python train.py --n_layer=24 --d_model=256 --n_head=6 --n_kv_head=6 --head_dim=64 --d_mlp=704 --vocab_size=8192 --activation="swiglu" --norm="rmsnorm" --norm_place="pre" --norm_eps=1e-05 --positions="rope" --rope_base=6190.0 --rope_fraction=1.0 --qk_norm=false --attn_scale=0.125 --bias="none" --tie_embeddings=false --parallel_block=false --init="normal" --init_std_qkv=0.0454 --init_std_o=0.00534 --init_std_up=0.0454 --init_std_down=0.00395 --init_out_by_depth=true --optimizer="muon_variant" --lr=0.00844 --lr_mult_o=3.0 --lr_mult_down=1.5 --beta1=0.9 --lr_head=0.0043 --warmup_steps=200 --schedule="wsd" --decay_fraction=0.535 --decay_shape="linear" --final_lr_fraction=0.1 --batch_tokens=[16384, 32768, 65536] --seq_len=256 --doc_mask=true --train_tokens=365600000 --steps=11615 --dataset="wikipedia_en"
MLP neurons of a small language model. Each row is named by its layer, matrix (gate and up: input weights; down: output weights) and neuron, and shows model dimensions 0-127. Each number is 128 + 32 x the weight over its row's rms, rounded and kept within 0 to 255. Numbers have three digits each. A neuron's up and down rows have the sign that makes its largest values positive.
A block is one neuron, or neurons of one layer that tend to fire together. Before each block is what it responds to, as a language model described it from the Wikipedia text at the highest values.

Responds to: Adverbs and connectives slotted mid-clause after a subject, verb or comma, especially instead, also, then, often, respectively, and auxiliaries like been.
L2.gate148:128158143114125109077166096131180167125118079143085116117202146153109153154154147092116125190127118139098122128147177123135104090181124107169133141118097067140105172114132137106099066169137140129064204112106113150112090112181126121128113151165089142118128186146076127126084123110103087093113144126121114123144105113139080115140097077137144196156042074104092084062157170164092075124159
L2.up148:089098129106122115105146157126146177112113088161116105165194138096107122169165192146124122132072156175103119086082139155138100151111104144113122101172063132138144206160146157134108147179069183115106119136136163224077159129128149100130080124162070167151165171172143094167168147125101129068094118130138034134167110140097055173164120132123174184109135100075112172144146155098109096142184
L2.down148:113123127099060105106121162123175118123088076158149122139124158091111110163121186081117107104124172173110137084122164168138126139140110140099137148150176174107126186124137182048114121137119155084091134138125161227148106163151146086125101125172144145145173136147148106179127163124135136146138081062089055114137115080126134153143145111095156174171182099193133099161155060140182136089177
L2.gate336:136086100131119206146105177138166145128116137176141128145143129120116169161089121136090136182112114155075146073082114149135108106094136095155121118117136177173123171053104115143137144100126117125074094184189130087171119145101129094161151070143114128149188165140052134114134121144130179099104143148131099129091059124156155142128109147093156110098090140101099119102141054161130082144195
L2.up336:143113161092108134130096154142151222120128088189114133126162080111143154152129188153115153118157116127143129091106074148219220107141155112142149172148164125093153182095126129161128131196144166124124138134144092168089141132162159090103132083139098132143148076174081094106182168083103138127111117104075114176123136158135095055125144159134143138164147099103108084115122138118162100115119
L2.down336:125078120089105125147105158158183179119160105199115105134137093088148154145145166125146146152143071088161115161109066101226124103129107138118195144128157111077186164133120098173123129158151162134144089121149139122108206135174158107067084153141127142132112067105084167160132101118125148105134126076118144143097113161173092068098154152141124120182135097090150107109184160182142101074133
L2.gate416:121114126146116174082104101108090129116131109116201088181135149054096105142130136115114180167131145078116109128114079109092142071134149089157219158107116091129110210117109126117110113139140172143082144072205123104133160098116136130172171092133075183104127109174147133134214095104168143117125123121109122170137122160160161118161140154094122111090078170142094171124069127094158180161142
L2.up416:159100115129075150109032136151111148104134157175156097129116161109184145140071209175110122150183192079150151078133109099138161117113179089087167163119174067138138195120120083164097107134066149201054126077177128082135179125160150080169164145117075185168103086127120127130140080201151144105148124142134090147133171127108099152163117086139105077153121103108128139138144161169130125196147
L2.down416:110113118163122148100109146145127089147101137185152080118134134138171130130137144103113108136133144062059102107024128141112102103155155067060147166123175104123177144125124122130121139127116152151148123095177158145175148116185133056150068124149094094187164112115058106110160100101185139098149117123091118108195126181133184155130160144140137106117127148201136127140203165190170130131158
L2.gate463:118105172186090152157141104125109092091105138139108144087165178154095108118083192142134109171078167152100184111099105178105160136170185121110089127163170114065167099117152112158116119166199114159149130144100161113100117123175133157179109196075106139097127151107080138113129146160136142049102088125135116139135156147104146124152111084145127117178180067113101062177193108165189136155112
L2.up463:106121135128077078119118110108102174102140076142128153164124064191105149119135167137106109179138128142135099154128123099083132140086140135167168158102112108141135148087096169089124095179079122108144153127120141234178101092102137102121161102199137088161087110136134099165117110075102144184138132124099099148149155178138149147100112094098123181114102171144171168128162137137102139122208
L2.down463:135156143087112088074185137134125164174174138164132118116113129168106150167171119102065132157112124151105091107118131032109157107112100149150186125088132077140138142096115146051100108112152128107205157122105108194167107092076140102169072137184147063140116149132136122113106077111105110153115118182111115131159157088086113196082137069079145156085103185174150143097144080121128160152174

Responds to: Fires on is, as, or one right after it, was, or regarded (It is believed, was regarded as), and on mid-word pieces (Form-ation, ro-m-ance).
L14.gate176:139114140154111130143118110081057132116075127172119122134143125114102167110167138125100138206147118116104120157114094155140124179168070140161126120157099092156161118117075084163121088128139092167162162129100138177150137159139106140189166049137127091049131083179169100115167171124148190149093122125063110097099049126158124109112115108160082143162154131145129134081150168108096178126112
L14.up176:141074112161148116102186169126104113118125130113105159116160099144139115108174116078150110069125147155127168139098147125148137111158084121152151152170157140149135159189146088205099076110076165195113156155170150116098046117133165104126187120071138184059138101133150153123116167120116154072133132137113158132132128094087120096092057114142130098104167134121123101151125119131198126076133
L14.down176:100166141152121102149106160143086107120090152089147124064125136140072143116091104115162136077151148192181121157144093117133129199086129129122125139129207139137102116130130087129104105128139111091083131121091166132162105108066096118112170081108097127122142156105124168165102176128129125108132185080126100109103122130115107089109092125130152062075136133163134136108100171152178110073119

Responds to: Closing equals signs (==, ===, ====) that end a wiki section heading, as in "==Career==", "=== District 9 ===", "== History ==", and occasionally mid-word pieces.
L14.gate132:063078170125156114142124141126110088095112159135110139124179153165142152149149171068178092134166071087141163154100092133107107100131112156086108153121096171114055180063137087145087185143089111086050060060205149174158144159154106172106120093125134166183202198193168154086185112130134058088111145121174106107134160090062144147123090103134140180123167130105113131112152139188138108096142
L14.up132:128170087060084114145177151120132156049138109079143092145177141108135095137116120102117157090110151170116200117165137114119109093172145114117134161123095141111105150129087086076103133113172094126109156064134155122121169141135117110101112133131132141114126125201143121167114165161109095101148151155186103174146016092103163132143090118116110181103154082113120123126116118168107104157101
L14.down132:073126100140167132126129110138094157092093158119130113142116147140161144144120107044173104133148152111128163153104134067095176117097149166057135132146127163145159133115148096141173052059123133119072124100216121151116110148185143114112099188184173165140153109089128179164108102092072106117126145103155090143116104119120160108125114157105151141127219147120152185124161151198174101090150

Responds to: Tokens placed just before an upcoming main verb, such as infinitive "to", modals like will/would, contracted 'll, and -ly adverbs (tries to, I'll Be, subsequently).
L14.gate454:083128125120095135115115137167137157157155117129129113153065080090099118104104089131124130133082107189102143053135183108109127135143079090155124154145120172167168165104095092114100112143113139156098037103151177144111147137169129085043117115159140135107168139165138134158115056170166093144143073106127128118155112099154087128165091105056183171170104185125171137130231123175053131155184
L14.up454:181146140169154156163150123144131174103075126160166111153112110127101155125140096132150182104129137161085163110143170055117101084175165084149107148108160052126119138137201157143132117068107124142083086143136124110158193205170149104120098103123143108144080098187140107106193123131146124109148137112138066109095170136124109117150061150143196116107118113110086142067135155154137109125093
L14.down454:171122159137124157173188052188143130106153111156144105127133113099158128061158122144138155125163122086062121131143114133183127105136148094100144144107122093105124192174122150147110101134087141137119214156100102157134201135118147127139134130138164112169181155121128126128138131072150133130180099072128109204164095168151123110081133105123158102156140111151146140082220092107083102104137

Responds to: Adverbs and auxiliaries placed between a subject and its main verb in biographical or descriptive prose, such as also, has since, later, thereby.
L12.gate5:118119098096126130105147119106055176115148065150138065138101155104167118113129189088186181095136161149162146082125153118103149057110133141208153175144160152158174108123141108196147151100140103161066139163148067145104162092074117181115073130100139064107163131164173146172108100127144093039087141135117126150119125186067167117127134094110128112146132099156165078122106103153091170163188
L12.up5:109090122100100187106108152069167103128107153086151114169105168103104116123143094088114154144173115157155125124102089155095064066104179060148188190156123109113089146066130134126122139203160084121087177174192146101149110099123135080139137133147100127137092089166103148109131087210137091074104143126164071122134120138132068175134180112109114145104160150092109114151110159119111138151121
L12.down5:093086186168174142152112185129199123139129138188105150101085078158150135163160139175149094121152140090088172173051113136162115151122097155091124098100157141133072172090112091107134094115045181136094137126153146110126079148167153112172193143151140151120207139135137130050181155081140127158086103090143093113101144148202109126139114143123185117168101142100110113118125150126089067099121
L12.gate547:074187127161159176129132141163158123135087162104143077116128115120143106167199145143172063133116113105103071102135076097130079157101130097119117138102099035148161085123162102122102072165095188124168130164119095091137124136096098096180164156141101096142158099148093187114173098192150160092123128135126122108141150151120132172163166129139170131131098177134120066070179158144114072166143
L12.up547:104142156157170101164116168136151114130141154169151114093081164165092147140199140139137117093118150126161110116115188148083139139092109105165129184101141136115104149125112124157172101154094123159106144032173121181144121165198153186161150078104102147067180126131145088161123131112041064116146163053123129119122110170108093161152154079066135068157149131147103149158153090112142078088126
L12.down547:162171129190144130159132179124139120149116048131192113153163134152105131060160115152102117090103161123138088146079196152153158113174115152131117087196214130149124105164105140107156092206149067137150182095136115127114093169179129120148143175064110085126214146135134090152114165068121186100126096098137089127072117123120172104111101083098091175110116117118077176112172095090165139079131
L12.gate610:144178058107130150161152134123124149139141127128139171105150090116177197137193115139176079147104132099121135025108113166119105177096183122108095156198171157107109186162142139074117174133156101117100124138182136174153082178170113113131153163135153111063171132147105067164148145117098154093116086103093081094127161171126160130112114133088179138115161123113127087082100079148122114078155
L12.up610:124164048141129137128151094146162144160102119196138098143100134095132123149162131159171107121112128097072121077165128133092089157112153115118114127113160078105114141134152128156110151152170122129123061123123159169157164172147146209120152177046079121080102132120124130143093103167083153115145145127132088101138182135120138161128139103096155176128163175100149085118143076169081115097126
L12.down610:120135127164141165087142139155052156156112111203143073106095128146117115170062083103149129132152122217162154133147178151123120081095078139157186115126123126115145133077126079078189158145117117097142185153115179063137141124126140137196141134136114163124144116137146145162078109077143141156195101110102103085090125203131163118119125141116167125144143137120120140101173072114113116137140
L12.gate687:094100113116120146095180093176131193130068140174131135107078113173162114123161134198133133101120127179122172165125079120106204109134080145098163202162130058138103141143118077157101105122160093152046138106178164158123105127131147180188146156111083122149155104117104135167110173196075164106165196120094086148167114134099114153181129079143075127079149197132130175111091160094143127172129
L12.up687:092127145104124116111175142056133125097079146113137075096160112176089106132120120118170118143131137072143164141098129197131133061128100149105158158071091153048094117134102103150093137077190070128110130153180175149130098174135115101108178188136121109102131098113151108158151161174111122134122118131126060125115165113090155103133077093148094168139140174070123103143093115158120133170144
L12.down687:146094123120118193121109125158096187174092104147103147124082122125116102157155115090160183098163099164081160169115171108057123073112064193107142125148167114150096132077138081196163174147073142096077141144121157133116100147161122119102067129163163123122160125120126127175102146128121120150121092127147111130128140168101138141093136146097087102100168167155109167126103068167072152046102

Responds to: Closing == of Wikipedia section headings such as Career statistics, Production, History; weakly, some prepositions and conjunctions in running text.
L12.gate181:140112101110137126147149128147174119110151111070119106141145119135161159126140127110172135108096162066121134123142143083164065078149090082117123154152099080163187114103103092159186113143117165110063138106097097161136147142130101148147116118092121160162107172081101095146163109133143143156159183110092156138133174145089156166057089155142099131087113079150173206117197140110151088156187
L12.up181:129169102091099101143126162088132099072126167113127158179157151105136113125169089075151151154136132097156121132102124091092145129100146117139101117170108102115138123154123116113186136142179147175092120115140136109100177099160136133131144147149130161092090185072103182131179172032111139107196172118138128103092111102143144111075123119025101128117105137112174152073124125181158141200117
L12.down181:157119100117137141137168106174056138140145111215161150121148084162142084145131127145118084124112124171088153140104136125158123087108083105128118177116145086127135139165155154143161132148120117134124138132094135139136113168182092145162138144138086133167142138144080150101138145121151145070177085128225127097154119124085122150130131151145142095117110112158113165112102133187141174085163
L12.gate343:108096156136193136138123133098124132174160156157111066154203100154179118134147138170150125140052097095142092174120111136078107102134105125148090198142117128118124132154150122186128174135030122099151139109016172135112119134152125146195180123179115153158127169108139101137124146095117102141101179153164134081066163136095100144153191099120069160073113149148105161096083062122176134168149
L12.up343:104149150104177140107116155165131160155126129108112099143180094140097162168132121170118105150126106113122091174180094086128164087097130155124092185115144106178114129095151106129127164093095154070183069091106141146111192155152099162186156112197167166118109138192112143082132130072148141108116148151138133068082129160136089156141147126130068102095143142161166157088140105146144113193120
L12.down343:135100115133138132133095156171114123125090126097134131117159112115073147140130117117152113129138143098134128149122088120112139125105140176108138152142095145136093163130133142191124099075148148081160129104131154125120120144134111164125117103111174163132115129155144103084133114158168130108110126107106156117105158131165156144142136126079110110131098119131167144093125162118124146132155
L12.gate490:117088142157099083177046065168115180088100127119169113116147148095124103136078103126061088156151122078178150174131141148136119152088133099076074171143096056094127160161087130149091176087089149133131098091072179114147185166171064120145164112122159067159177156073131119067106156162130131101125110153162124140118101160088092123146171105109092078155149150127126128120115132128154119130100
L12.up490:070161163130116129119104118118137148119119167108152126187134125134169098150082154140087127161134164110134107188112111104096105138114119159137082169119117141119133118181133072179085150042170141121163156072124165158054170117106105140091164079194141143103134129104129067055117073167107141155105142107131048143120157169150083095154155089163101108124102107126156188070149165114116105116129
L12.down490:152143133130166182151169156127138082179099125132128147140117125073134148107110164115121158138154121058094130101149110137141120104137094080140115186120109131098098108171187154131106156090107154104143114132153083110144112132164143142168087164091106108161170108148082159165158095113145140119130145106171153069143100076081147120118094211153114102108109137065112060105134115155145120016084
L12.gate691:093090112103186133134154149171058119137145181155115131117178063145105180177112097148144185173120164161123113164121119110126102154123119121104129196115093160118130111167118102110106138062092148092118079155082153147084171112122068187120132114182124134179188161154144154114095145123118148158176152162186116141085129101130126151208167115131093119129125091196121149096134097184166116166082
L12.up691:095095158138154083131129124131078136125082173107147124139198103160161182185115113100118124148146176154148150110091150145118110138177143125092114129160143110130172122107113102078149108060106099042176127147091144105132152102109091151135172100218143120159173128165100194111122139125194147098178118165120166137134130125065144136173129125120142148098032124113133129130152072157076101164119
L12.down691:094129131121097151138094122193087129098150110168153139070085090107122104082160090089125157128120137085140063179131130055176120119138079142144130177103094120127087107116186143167097110110124141154074149117144126125122116123201154133125123091175130104134127196091125118168102109129074075093166113110136152148152192158196079157171140116101101139094149151135177195164128154107131194181157

Responds to: Referring or partitive function words like that, one, which, there in phrases such as "after that", "was one of", "there was"; also table separator rows.
L12.gate31:183088106093161159143145150040090099101135101106116107140173099147096149117189044099097120109125176119150122080185077133167104129172152116181133125120147189141128100162124102110055129119128187180172098160199071153122125182129185079139097126114121125150115107113081102152142164121122113142115120136133154109143125095089166057130132148110127152097133138209116113116117180130134117117139
L12.up31:143176146169171144152203132064039099140136160058120120184153103153073128112136115122112135146182155142159159113164099159171139154108068103169153160100097111144155122172118118099137136124148189091131150152190139092100108153106126088140156119099111145142135148128164108135134175161119204134144128138118083110134135072114151132110104090119128117125138119137141191150071203121094104137145
L12.down31:182067131103175119153111152096134129157134090042191095125162107142094145070138094149109158132127124107097112123116078141161159181131094082175173167093114156076164142185127128105066119136114150152140141133148130109146119126118096134151097107124154162119119179110059130130177143105074112172159108206160215106098144169142111136138098149093125130166188115174115118116121145126098183096184
L12.gate67:087100187186087100123076162123143123089131149171110127063107090084225158182145092147164118170154174177132132078111130184105111103157138149141175159098110165117118162128113078072103149093111125146155136166079178132151134141110128136140141144153130145095097129169179134161164137118135153107173130149180178164124174213056124115177163159120154185135154130129110154187141151152197156138145
L12.up67:097141194137046167103042098143124158133123189134146129132121060148140093203162146147151123128162152205148119107110122162103105095157100100079101118137168169100128193150137134106114110150140183097191131068093146153096142117095138121101135081130141152117092133131179133180169092085124138162145084116149112104143143130089129137181147070119146197142140105065162111121210122123160073124122
L12.down67:068155134161098099148119174118098113118120101187082140137166110108072113184113121144139090086140136125114122170135131134135137125150137140109158191023162096126140179136135118118201161120161105154144080160161154145115142128092151141169142109114135166137033160113184187142153114100084152181140145138126171104130140152149114206081078182083204151101090118140153142046089092152123121117076
L12.gate249:130076164070087104145121151146133144123131079094092114085163123150122131130116087134107142074115095123084137146134115080130147161087112090176151167123135095161156111171151161219134187105080126167131120048150113165087075165089102161139141103135129137175142108151210118120148131112151071132164178134108137175134098099109172163114049155122136194146123154108119081119130125188128133090107
L12.up249:168192172136089113169129148105117140122165129143081114046145136087123056147145090100137159094137206088119098103138150127137134091137085109125168175140162108174172097177106169140150138089178119145103132107144110097186130121165113144152115081134168100139118098126097101116087195090057126074156109118175137133109058163157144159118180195156149183142115172146120151133086190101113151134096
L12.down249:141106134146152170113123084166156143101142139148166150173139132149169132135151133056170171154120116162193144105111124091100113087117159180119108177149079152119084200144104106068079077110165166155085143185114127155094129159069106139127101132111145102140144177181102163183123109161139104146084171155120123070170095111087165118140121162131142048056130096094086149137185117115123134096164
L12.gate407:100121178132124101182137126156115146154084142034123125127151131150123130179198117103112125170115137078139131143148109166178064112155051111126166171092087183112132090188096131146134157119085106143130111133083158146121105119127128128109116111134152165100083169124101133127170074149157064112077118167137253144101110105135136109126133101121144150124148110148160141176177170135155183181129
L12.up407:123195161074104121087038126146073145159123116074149116131129119152143132159169119109131178100156121106127155121124121175128173159134110175184123142118075169162153178138133135108129161075136100102112143067161138139140129112114124090141127094151073136082097148138146133138138065138098104137130145139147108103113087088101194116122150080067160187088131107151078139157122137137167114137163
L12.down407:060167152161166087113138127088116109148055153106174230076095135121106110129162114156117087183071079165080098118124129119075190154116110128122124084118115155100099115178107129189162157112162157143082095142122126153130103122125088154113104123163120143158092087076129110129133160146085134155101139150127158092151148116168102112118155146136126148101114100182073123075070074107106101142134

Responds to: Closing equals signs (==, ===, ====) that end Wikipedia section headings like History, Cast, or Personal life; weaker on closing quotes and the "pre" prefix.
L2.gate313:210136125105142085142128156148094094101113116147078115139152107116118177155118136110118134069155130082115114115168119086077136084133147099141129122148133159076100099083100114074043153179115126099112134078126154114184154114136113093170075117142150142113136158131125073045138161080124066159121106121130136152146118189151139159135128177168137186166151128112130153162196131171135146147081
L2.up313:157119122123128144148117125165076117125117122139116138119182070124128176140137107096117119103118126099113095118193147105071136097104117165115133130145144157070170123117137122088066128168103124088137113139094136094194154143111075144177114081176149131100133148146109109030142140107095056149115102116127148100135132178136118162134103175191139178162117128136151215146181167135106149142100
L2.down313:144149093120087103159139146107114097099117149181151114108150103135092168162134105146140080095091104148163091112191099081065109065176119110123141157122136165115138124060118127134084117133105127098096097086143133151142184065171137140115108112180103199090152082129120102148143119093083117202116128133119147172167101176135133162100148138125075102145181154111152168083117136199110110115180
L2.gate391:115155089088122140130103088125076129135135119079158150115147086126101153080101112132125121112143143114068137082163132067173164110127048164134152157130095188070150193181088110132113145092163077120139144116154156069148168119137168071124137186126065119124073096119131058134086155131151067105102067126163111152100159161186091106178091085105126117066105083112169151086148073102134123104085
L2.up391:084129116160123135110146132121128153125163178163159141174113117125119147158159152124158115128133095166163139118111102141048096129135157088103106130124106108144115177096154085076135089126125111088133085134099167164102137106145081209079101097150207169112141138076186134102109076126070106179118117168095153138078115123132115119130123081132097176135110103145167098160120126165118052126156
L2.down391:095175142126117146132118204092163161091119142174115135163123179176148096143130145115122113161077118128161107170165103124085135133074182087132082182140129094141125108068156143191085090039089178118106123092099139157140109113167099193174111125169127159134144168162108160113114084122100211144138154193145117182074089125140128125136147178132129175136130091083186165120164130092111111127179
L2.gate407:147099131079123123091132074130119126066151167165138127142103146114186108124082120150178052105180153078149116122174085076134115062136132092091150170157077127075151153113133064139095149127133124142118097172144158147163139087183205209133091163159180134120126164136137064102162169147106111067125150150125091123086084152105097137151089094140146126151110098100096159147125141146169110077140
L2.up407:097102147084139097120115072108132139078129157151151146145088119141133137127101118175104050066192171065150112092169104103146110066136126081079184173117100130072139157143119103128092152154088154119119094111143154173148137088150176199138101145169129156121089150142155097133127148136141104096155163145114058118113109174109077147158108102080179075162100096127158160122153138130166107055124
L2.down407:110113146080180122123144118133100097132073166174141071061192131148146154128112085091127154104144099115171144169168140100121116138156096146080167167129122133108162175113117147106086102083090109124099141123064175124115187096148131184091067159112097116097140146193109120180171083116133133097138150136115112097104132100133167145151139117074123128115139147155111117110150131124159142109147
L2.gate529:112095158118144103100089105126077089105121156109127122117155079137109121160078078117134138149106146168139136120162172136126118134067144129105136141168102139130142123156180088147055117152184130080115062141150219087170185124174105115147123109128187107111086110166091123082090110108175144121102100079140129148137181115156139134149165066098029188141147115101119111138156148139087122136103
L2.up529:095134146121091103146099105090083146111113174107128217108130140161146127149097153166096117128151159139158145099126150159114131104140140095120126160126104184085137124173116120130118081171121104136095127114164087097110119074120112165139204031136159159135156121122094121116149148117166088053118094126089138130167121156171090158193163142127173152142154125137135161111162173114159085119118
L2.down529:093119118112155113066133077119092133092138102187161128121108189112219106080146126095090126108129149084175149130174141113086168066140123180123087063141132098126064130143107109153139089090143100053057144131156162086106087157203164102085109149136146157108120080133130114161125077095136125152130131138110120148165130150071137156074125132137130129130169148123138163113123114121146092142156

Responds to: Closing == or === after section headings and the ---|--- separator row under table headers, e.g. "== Background ==", "|---|---|".
L2.gate59:083134102111075109075156095134116075187104183092134116118145118131121151171125118176173064107168149080133075125157132108080147109116063176076088122125141128127088116137139109133131135122135159154118100087085087086123115063091117180185168147174169144179163145044137089152134125108169100126118158200121051129120120176186142069161095126162113181117139127161160199133167089127129136111121
L2.up59:114123157117132102103160101148060107164140130125152086151193077135175123175119100082146073110116173114143124112145158085096202115183078170114102112143125144138085095129146086076174111103175111139127117058113121087065185139063132148183189101167161154154112161135149104117100112126172125158114157237105139144086068127097124070119080121145125188047125133142109165138177053126109131131138
L2.down59:101150169081133122045123123169073148150118149091143075107147151084162116120117090152117026111134197124126089098195114105070142126106103152114110160106118153123090083116180121172124079115133129126109139049102191144131150089144158161163169185171200119120087121139162122160145085108128067169099161192078112121126122175120120137168117105171174163120158091166112151163202104157065133048164
L2.gate75:135112051116154167152166115177097137117099092092137124149141196147173164074136144154118067096103172077117112107176067135094117155144177112090143056112137132080126095121108081161114104164157143117119133084116109085137150176115168171127122138101136138075113086169115082119090116141168140158142106125128139161152135147168122146171126108137119101164105177122154148153164118131141187115189
L2.up75:122097156176152048150153145136084181092087140088195125150124094141130084107179134133178087158113127151121147106063114117081151167163096144103107100144104131146101113115096097127100150098129155152124061115114163084152146090144107181113195106150147105111098089109218118137121144134113097137085108113095075126119078167084188125061149099125198101156100160101156137163169131133177129154153
L2.down75:112097162138139104181150139119066157141153158154144099144189118092175155139159114090133096146136190103136158139089143091147166140130115136100081191134106122182077136138112129163128126079130161130062144141160167130175129067139145062086123151125164135156119117092096165140111114118064112131086117189173091071109129192114157141091140145115148119165110134106156126153159152154101088092117
L2.gate212:137151082085108072137122103117140096144106180101151092044111131139209135194099122138092077131123135128096075116194108112155147109174143129096120165132106139138089099143148106133085120081180145079103145149153113089164149121164124125136153092060156130084142149094135063079092154121121129076167117137152151118105113159114129162215101103097121129151147166173147160117195089095093157078137
L2.up212:077121078148120116137127068147127150184136159095115190189070099078161093120162094110164106082121187133161112157093127117096098164141120093135140130130162188093156174088123102052146080125145173133132155094124164089154135120132176213163140132166183120118119085123087109184190101133118113181104131057100084186149098048132139135118098101139127133074134093089154191149129140115154092133104
L2.down212:121164115166115111079143142158117130114136113104157188116085076069174101128181089118162123116128163137101095109119139096076101119116097131114099144102135126097125143091189112084106087151144134116136072070158159146077060144119198191143205131186120130115125105118093125156165156134083142135130103112128119142124102083107126163189135087203162148104106071094121204172135101097138169172142
L2.gate394:149113091125117120159133109173123114151093094136101137198135154136127128189120068114120088069179195157107119132122146151104154180120141158115126088119152126145100110100121147150171067110104016130117129099116103117161087125118167138154086137114128124169048113118156080155156138135158172064122109118140168092093145156170084136113101097143188145083119201128132132125140163104121209144113
L2.up394:091149068098118151119136137166128125131168140180115151176135128128105119174110133162154128165138186141146100125150135101127154103120105160140123092095119172142088123169187105095110120170141126119133187072106147131113109163090143128116171180076173010071123124078136146161082102114088177159152162182154134129119117113187105140196148166139081161160108094115145111110066133105138109146060
L2.down394:117140067129102161145099090167175145105103134094094113136121085168159135131115149132142126165119127120120096107178116092140173118144134114126096122084119179120126174152166084093125073113160119115158148109143194114108133127149113113180142149201194112135125113088081122156090139098112157118137134094091079105088114116133131089108136142094106117196130081162135123119158091141158133161147